{"positions": "rope", "init_std_o": 0.00737, "warmup_steps": 443, "batch_tokens": 16384}
MLP neurons of a small language model. Each row is named by its layer, matrix (gate and up: input weights; down: output weights) and neuron, and shows model dimensions 80-143. Each number is 128 + 32 x the weight over its row's rms, rounded and kept within 0 to 255. A neuron's up and down rows have the sign that makes its largest values positive.
A block is one neuron, or neurons of one layer that tend to fire together. After each block is what it responds to, as a language model described it from the Wikipedia text at the highest values.

L8.gate41 [125  66 155 185 155 103 132 175  81 202 122 124 152 107 155  92 127 127 159 126 169 150 166 155  75  94  88 151 193 126  91  96 100  99 141 110 135 137  63 162 138 150 124 156 109 164 148 136 129 126 127  92 132 164 133 165 145 161 139 125 114 184 147 150]
L8.up41 [139  51 104  98 115 128 104 179 122 112  98 145 150 159 167 137 135 131 170 135 187 118 115 166 181 114 123 104  66 105 162 152 164  94 180 114 177 161 115  79 118 108  90 130 126 112 145 112 127 159 153  79  89 158 133 143 139 103 123 154  86  79 105  75]
L8.down41 [103 206 149 122 183 165 144 163 155 135 141 124 117 121 120  98 123 133 123 116 179  87 115 139 147 140 157 119 101 162 117 173  63 151 112  92 255 111  80 147 105 147  68 103 115 169 138 122 132 104 135 171  58 128  95 134  56 118 112  90 162 119  98 115]
L8.gate89 [137 124 121  99 181 116 117 114 189 161 123 161 175 177  99 199 137 129  58  92 154 140 152 185 117 153 140 112  99 127  98 128 118  24 142 155 136 130 151 157 132 153 154 129 181 171 137 139 110 159 179 102  76 122 146 145 136 124 112 139 164 109 142 124]
L8.up89 [158  88 120 127 139 122 151 108 165 103 161 165 139 119 155 127  82 121 126 139  67 176 107 102 112 132 140 143  88 141 146  19 103 126 108 108 131 151 112 152 183 152 106 158 125 178 141 114 170 140 148 168 107  97 115 145 150  77 103 140 174 115  84 122]
L8.down89 [115  88 162 154  75 138  71 120 184 119 135  84 200  82 154 153 112  81 195  78 116  75 148 130 120 115 141  85 149 104 149 176 175 136 106 166 202 152 126 121  84 163 144 128 141 168 106 192 141  99 149 122 165 173 139 112 180 115 185 171  72 143 153 124]
L8.gate124 [211 112 175 123 171 147 120 141 171 129  78 190 151 124 141 196 119 203 122 126 153 185 140  77 144 182  66  88  88 143 114 151 163 112 130 136 120 139  74  56 117 111 164  93  66 137 144 162 100 160 120 124 122 135 162 159 168  50 142 182 156 117 118 128]
L8.up124 [102 114 113  62  66  68  94 109 142 127 189 166 143  96 142 157  75 116 124 158 103 132 124 179 196  97 141  46 124 132 145  74 133 137 115  74 109 147 119 118 108 172 115 177 156 131 178 123  85  62 116  99 148 124 117 117 130  91 102 139 195  75 142 174]
L8.down124 [180  91  88 150 146 108 124 137 112 158  80 127 139  88 120  70 131 114 187 147 136 124 130 140 145 133 131 146  96 134 170 128 113 155  73 219 154  95   0 104 155  98 170 133 166 145 143 134 163 178 103 211  64  81 143 114 181 171 121  82 123 118 147 137]
L8.gate223 [159  86 125 130 149 114 135 102  70 143 120  66 109 147 122 130 167 144  97 162 146 109  82  97 110 219 136 126 154 111  72 119 109  74 106 167 129 139   0 131 163 117 162 145 173 144 174  92 179 147 131  89 137 122  97  96 111 161 125 140 116  91 110 120]
L8.up223 [125 105  76 123  98  80 159 141  91 113 161 143  86  81 107 169  83  56 104  86 131 160 119  66 126 165 118 151 104 101  97 136  87 141 122 120 151 133 102 123 141 181 137 124 169 155 135 205 140 135 131  98 131 134 141 122  51 108 135 122 119 108 135 148]
L8.down223 [136  94  58  84 112 119 126 119  90 111  99 103 170 200 184 141 119 108 151 182 131 141 143 122  74 112 174  93 151 102 153 159 101 120 157 158 186  97 222 135 118 115 139  99 146 156 142 131 195  68 162  99 101 141 122 128 106 119 140 127 132 141 110 122]
Description: Row starts, word middles. Line-initial pipes and dashes opening rows in sports tables and infobox lists, middle pieces of split words (Cont-ine-ntal, ab-unda-nt), and "a" in census boilerplate.

L8.gate16 [164  61 139  66 128  86 120 125 140 145 190  85 154 137 178 126 137 124  96  94 112 139 105 168 132 103 137  39 108  83 146 169 131 129 102 193 152 103 117  70 131 129 115 173 161 112 151 121 155 163 120 117 103 162 117  99 120 129 160 145 141 139 180 113]
L8.up16 [123  96  94 102 161 123 152 168 106 157 138 138 194 124 181 165 123 103 109  95 113 173 144 166 125 112 147  89 211  98 125 217 144  80  75 167 159  94 129 169 125  91 136 155  97 122 148 147  90 147 157 111  89 145  96 138 129 158 174 107  91 158  79 116]
L8.down16 [116  73 115 111 167 123 147 121 154 128 199  99  47 128 123 134  74  80  90  90 140  99 116 141 116  35 115 113 117  87 129 134 112 121 108 166  89  79 196 104 119 100 148 139 171 108 151 118  82  81  89 132 140 144  73 122 120 119 137  49 105 160 145 108]
L8.gate66 [ 91  81 130  76 126 147 138 124 123 116 154 111 134 127 128 133 114 130 154 106 187 127 144 139  36 174 145 106 123 166 164 118 168 189  71  82 109  82  98 113 190 107 164 180 139 153 109 160 141 129 144 140 120 115 200 128 147 120 162 129 155 103 153 138]
L8.up66 [110 144 133 192  54 127  35  71 104 103 155  98 137 147  88 155  86 160  78 135 124 159  98 125 127 116 131  92 135 112 105  65 127 161 102 136 164 106 149 134 102  86 104 140 119 115  53 118  84 142  89 150 136 170 141 140 201 151 169 125 116 132 133 111]
L8.down66 [176 126  44  92 140 139 193 166 116 129 143 136 105 156 111 125  82 154 122 160 102 121 126 160 132 128 105 191 144 200 127 132 137 125 147 126  89 122 124 135 182  63 113 193 136 114 113 118 187 196 110 158 122 112  81 113 131 120 153 151 125  88 121 109]
L8.gate72 [158 109 149 128 156 147 118  73 106 106 128 189 111 108 133 120 123 130 117 133 155 111 136  64 185 159 140  97 121 154 155 144  83 158 101 136 141 109 105 118 143 130 151  67 150  99  37  97 120 116  85 168 142 173  96 148 117  44 127 159 117 110 139 138]
L8.up72 [195 114 117 172  99 105 162 179 158 102 188 122 162 127 193 173 151 111 106  88  90  96 108 169  99 130 142 186 149 116 102 107 166  57  99 136 109  99  99 115 106 128 122 130 150 138 171  98 142 124 113 132 152  78  79 151 128 152 138 161 108 169 119 100]
L8.down72 [ 74 127 122 143 163 145 153 117 182 130 109 146  64 124 157  89  95 151 128  92 142  83 137 121  78 148 175 169 119 186 167 176  91  84 175 178  72 144  75 120 172 111 133 169  81 106 126 204 127 136  80  56  96 211 126  82  55  57  99 130 103  89 153 135]
L8.gate175 [129 107 126 167 162 144  69 100 131  97 179 112 126 140 155 178 116 186 117 117  88 125 120 161 140  85 117 111 113 145 145 158 163  98  93 182 137 130 127  96 137 135 115 111 157 184 113 106  78  99 166 196 130  99 141 139 117 143 162  84 129 211 160 100]
L8.up175 [ 65 166 116 146 114  72  99 192 117 116 182  95  79 161 221 137 162 132 126 118 126 164  51 134 121 106 144 135  96 151 134 117 157 168 131 125 121  95 145 129 131 111 124 128 196  64  84 173 111 130 117 161 177 105 195  59 147  90 152  67 150 189 161 119]
L8.down175 [118 155 154 100  84 122 102  92 150 187 137 183 116  86 148 100 159  80 163 138 112  98 118 161  92 165 158  76  94 110 195 105  66 166 125 220  75 110 179 121 110 102 163  95 159 137 134 124 159 131 135  90  79 180 105 111 133 210 150 109 117 109  77 153]
Description: Education in biographies. Tokens inside biography education passages, such as degree phrases (master's degree, B.A., a bachelor's) and "graduated from … University, in 1977", plus the second = of section headings.

L4.gate183 [ 88 137 154 178 112 113 141 158 101 107 134 147 160 148 160 135  63 135  98 117 165 195  95 127 137 172 100 107 120 154 123 144 137 169 164 105 126  86 154  35 154 187  79  99 112  79  79 143 111 136 106 134  87 133 109  96 148 130  73 149  94 118 112 162]
L4.up183 [ 93 114 133 126 120  59 135 196  78 100 179  78 190 220 142 101 129 115  95 130 103  58 109 115 162 138  53 105 132 141 141  77 113 113 149  83 113 152  95 128 108 168 167 107 138 120  71 104 148  98  98 156 135 148 114 166 105 128 133 100 103 159 108 136]
L4.down183 [112 118 161 155  96 164 107 117 129 114  67 130 140 104 101 135 154  76 101  83 174 154 120 147 115 182 159 156  86 131 181 175  98 174 133  77 182 131 137 130  95 119 103  75 146  78 140 104 189 135 141 151  97 103 115  88 125 125 102 128 115 121 136 146]
Description: Token after punctuation boundary. The first token after a period, colon or comma: opening quotes of speech (explained: "I), digits after a decimal point (21.8, 0.2), sentence-initial words (Additionally, One).

L8.gate82 [151 134 195 167 114 113  97 119 154 112 180 144 151 114 123  96 108 104 116  97 117 111 143 146 147 191 145 199  97 189 102 146  92 114 150 142  91 167  97 162 174 141 135 129 143 128 167  93 190 121 148  97 138 155 162 133 118 166 178 107 105 146  73  71]
L8.up82 [147 118  89 129 106 121 151 123 205  81 145 105 137 112 131 159 112 145 129  89 119  98 162 120 155 162  81 134 135 146 131 124 146 163 165 145 147  85  81 131  95 150 119 106 189  45 116  63 147  51 191 110  94  97 130  73 151 178 120  59 171 154 158 112]
L8.down82 [124  97 164 144 157 161 169 146 148 146 159 133  98 121 148 177 108 135 144 134 146  80 132 113 146 118 113  80 119 105 145 164 160 100 167 118  77 123  78  72 224 158 122 141 191 112 145 127 190 124 124  69 122 139  72 115  90 168  94 154 156 115 116  83]
L8.gate170 [193 129 121 135 171  68 230 137 104 193 172 136 116  90 102 115 123 110  87 132 104 129 163 125 139  78 163  92 109 135  90 113  90 157 137 146 149 125 114 107 185 135 125  97 136  70 111  90 144 101 115 120 119 108 167 141 116  84 208 137 129 100 133 148]
L8.up170 [130 141  96 158 123  84 124 106  75 171 111 118 177 146 122 148 154 129 163  86 130 138 141 117 156 145 131 130 117 203 109  64 139 142 162 134 103 158 124 122 105 151 143 189 129 101 117 171 141 141  96 143  98 106 107 136 179 134  84 167 123  69 102 156]
L8.down170 [158  96 105 100 151 111 117 185 173 113 185 100 104 145 113 137 118 126 137 127 112 154 164 141 111 170 145 164 153  84 150 107 147  99 163 129  15 133  53  74  80 124  69 123  98 114 174  84 166 119 129 125 129 137 160 107 144 194 128 108 139 165  94  98]
L8.gate199 [151 134 164 178  89 119 140 158 163 170 124 155 183 155 179  98  78 118 148 128 197 158 121 105 117 204 100 155 117 168 112 157 164 148 129 131 132  80 119 118 187 162 199  42 158 145  95  62 194  88 127  98 143 158 109 130 138 160  58  95 122 131 114 110]
L8.up199 [149  84 173 144 131 199 126 128 212 156  81 120 124 131 123 106 116  74 132  98  94 136  99 210 121 123 132 117  91 164 141 135 174 128 112  75 172 105 170 154 100 121 132 127 133  92 144 143  85 146 117 118  87  87 143 134 169 162 139 131 131 117 135  96]
L8.down199 [180 117 212 117 159 153 130 108 105 171 163  85 161 174 133 114 164 132 144  70 107 103 186 120  75 104 110  97 111 143 137 140 110 115 167  57   0 120 230 163 183  86 127  92  88 172 129 141 145 163 127 120 105 112 164 132 153 129 114 116 112 143  96 142]
L8.gate241 [162 119 162 141 168 134 169 105 133 188  73 135 160 162 112 181 153 129 126 113 133 177 149 123 130 184 105 117 121 196 126 168 117 129  67 119 114 101 106 101 184 109 192  77  99 116 159 115 142 164 160 182 155 142 117  83 148 152 141 176 135 181  72 110]
L8.up241 [105 147 142 120  89 125 149  84  94 148 114 120 183 155 136 110 113  91  93 124 190 163  86 120 176 109  95  94 143 158 111 139 143 180 123 145 163  80 163 184  99 186  81 103 141 115 114 143 161 149 112 106 154 180 111  58 134 150 121 122 166 132 128 118]
L8.down241 [110 165 174 169 103 195  70 112  98 174 191 127 156 150 161 152 104 136 176  98 133 120 151 113 176 153 144 103 111 175  82 119 109  80 179 107 127 123 185  96 114 182  39 105 127 198 108 108 131 170 150 165 148  97 170 139 129 106 122 193 182  84  56 117]
Description: Predicate-opening auxiliaries. Auxiliaries and copulas opening the predicate right after a subject or modal, such as has/have/was/is (may have, which has), plus degree adverbs like somewhat, very.

L3.gate110 [172 164 133 168  62 153 117 116  97 107 138 169 150 101  98 128  91 119 113 150 154 154 148 191 126  83 112 129 177 159 154  83 156 152 151 144  93  89 125  84 159 152 140 172  58 131 115 113 160 161 101 160 138 109  61 114 119 130 147 169 147 112 118 186]
L3.up110 [142 196 114 186 125 118 127 106  69 162 154 171 143 115 136 106 128 174 214  94 161 179 171 135  89 123 139 130 198 146 145 136 127 103  91  95 147 113 140 151 120 153 105  99  92 111 143 130 119 105 168 133 183 119  80 135 137 155 149 198  88 112 124 128]
L3.down110 [138 167  97 161 109  83 134 138 108 148  94 114 160 116 153  89 130 133 146 105 140 137 146 152  99 129 164 135 124  96 153 125 115 159 111 143   0 138 143 142 106  87 147 159 100 169 126 136 160 119 103 130 113 122  29 146 160 129 105 157 126 143  90 140]
L3.gate121 [118 108 203 121  72 125 144 120 144 146 115 110  87 146  69 106 110 110 144 103 114 107 131  82 104 161  91  59  91 165 131 124 114 142 103 129  99 155  99 128  93 168  86 138 132  67 146 191 162 104 147 119 113 161 149 128 106 112 148 120 182  74 102 130]
L3.up121 [ 84 163 142 119 178 117 109  72 120  92 122 118 105 123 153 182 147 118 100 115  41  56 162 121 173  81 112 140 135 106 120 114 125 121 139 121 132 187 135 161 134 144 105 203 160  95 126 151 123 126 134 115 165 187 145 115 120  64 116 186 101 162 159  72]
L3.down121 [117 111 137 156 145 117 117  90  78 202 184 140  82 104 134 131 138 165 180  85 173 152 118  92 148 195 174 120 147 102 119 120 137 144 134 115  54 110 102  95  92 120  75  69  92 136  87 151 141 160 110 134 128 150 128 124  87 103 165 105 136 142  92 158]
L3.gate165 [144 123  85 131 132  85 158  42 130 115 129 146 144 114  97 108  81 121 153 115 191 141 125 143 125 131 122  58 136  98 167 166  84 156 136  98 153 128  75 118 127 197 173 147 135 173 163 131 170  75  81  49 139 125 113 142 118 124 108 190 164 156 106 159]
L3.up165 [108 107 130 148  90 109 148 195 151 160 176 128 175 133 132 141 141 143 127  94  89 108 151 142 112 132 128 104 144 141 170 116  85 123 164  87  98  80  74  67 165 110  95  95 109 106  83 145 133 126 196  89 118 138  89 187 125  77 149 135 123 144 132  84]
L3.down165 [124 146 139 143 163 164 107 142 102 157 118 159 136 101 157  91 162 118 150 158 104  80 148  99 132 143 167 137 123 128 111 125 116 162 115 152  53  92  99 135 120 102 156 145  91  85  99 111  93 132 142 137  80 159 125 182 146 129 126 142 102 108 111 108]
L3.gate204 [146 128 149 126 144 166 166 161  80 145 124 137 157 102 175  90 216 119 144  82 147 116 176 101  86 150  84 111 166 114 179 120 121 155 156 125 135 107  66 160 180 192 155 204 124 127  52  91 131 124 191  70 172 115 116  93  89 143  72 140 147 111 147  87]
L3.up204 [103 150 158 109  96 102 128 165 108 126  81 115 172 128 163 117 184  47 158 116  49  71 194 174  89  57  63  97 166 123 191  95 165  86 155  76 137  95 121 161 129 119 164 121  96 117  96 127 133 135 104 145 132 105 125 149 156 138 120 136  91  96 113 190]
L3.down204 [125 163 187 167  59 123  83 155  98  82  57 125 130 172 216  83 156 105 204  58 142 125  97 163  83 140 146 184  92 102 102 155 124  85 113 123  84 109 134 161 149 115  87 123  64 158  68 112  91 106 157  93 130 117 107  58 168  94 151  88 147  83 128 154]
Description: Heading markers and date commas. Second "=" of wiki section headings at line start (==See also, ===Early life) and the comma after the day in dates (February 9, 2022), plus month names.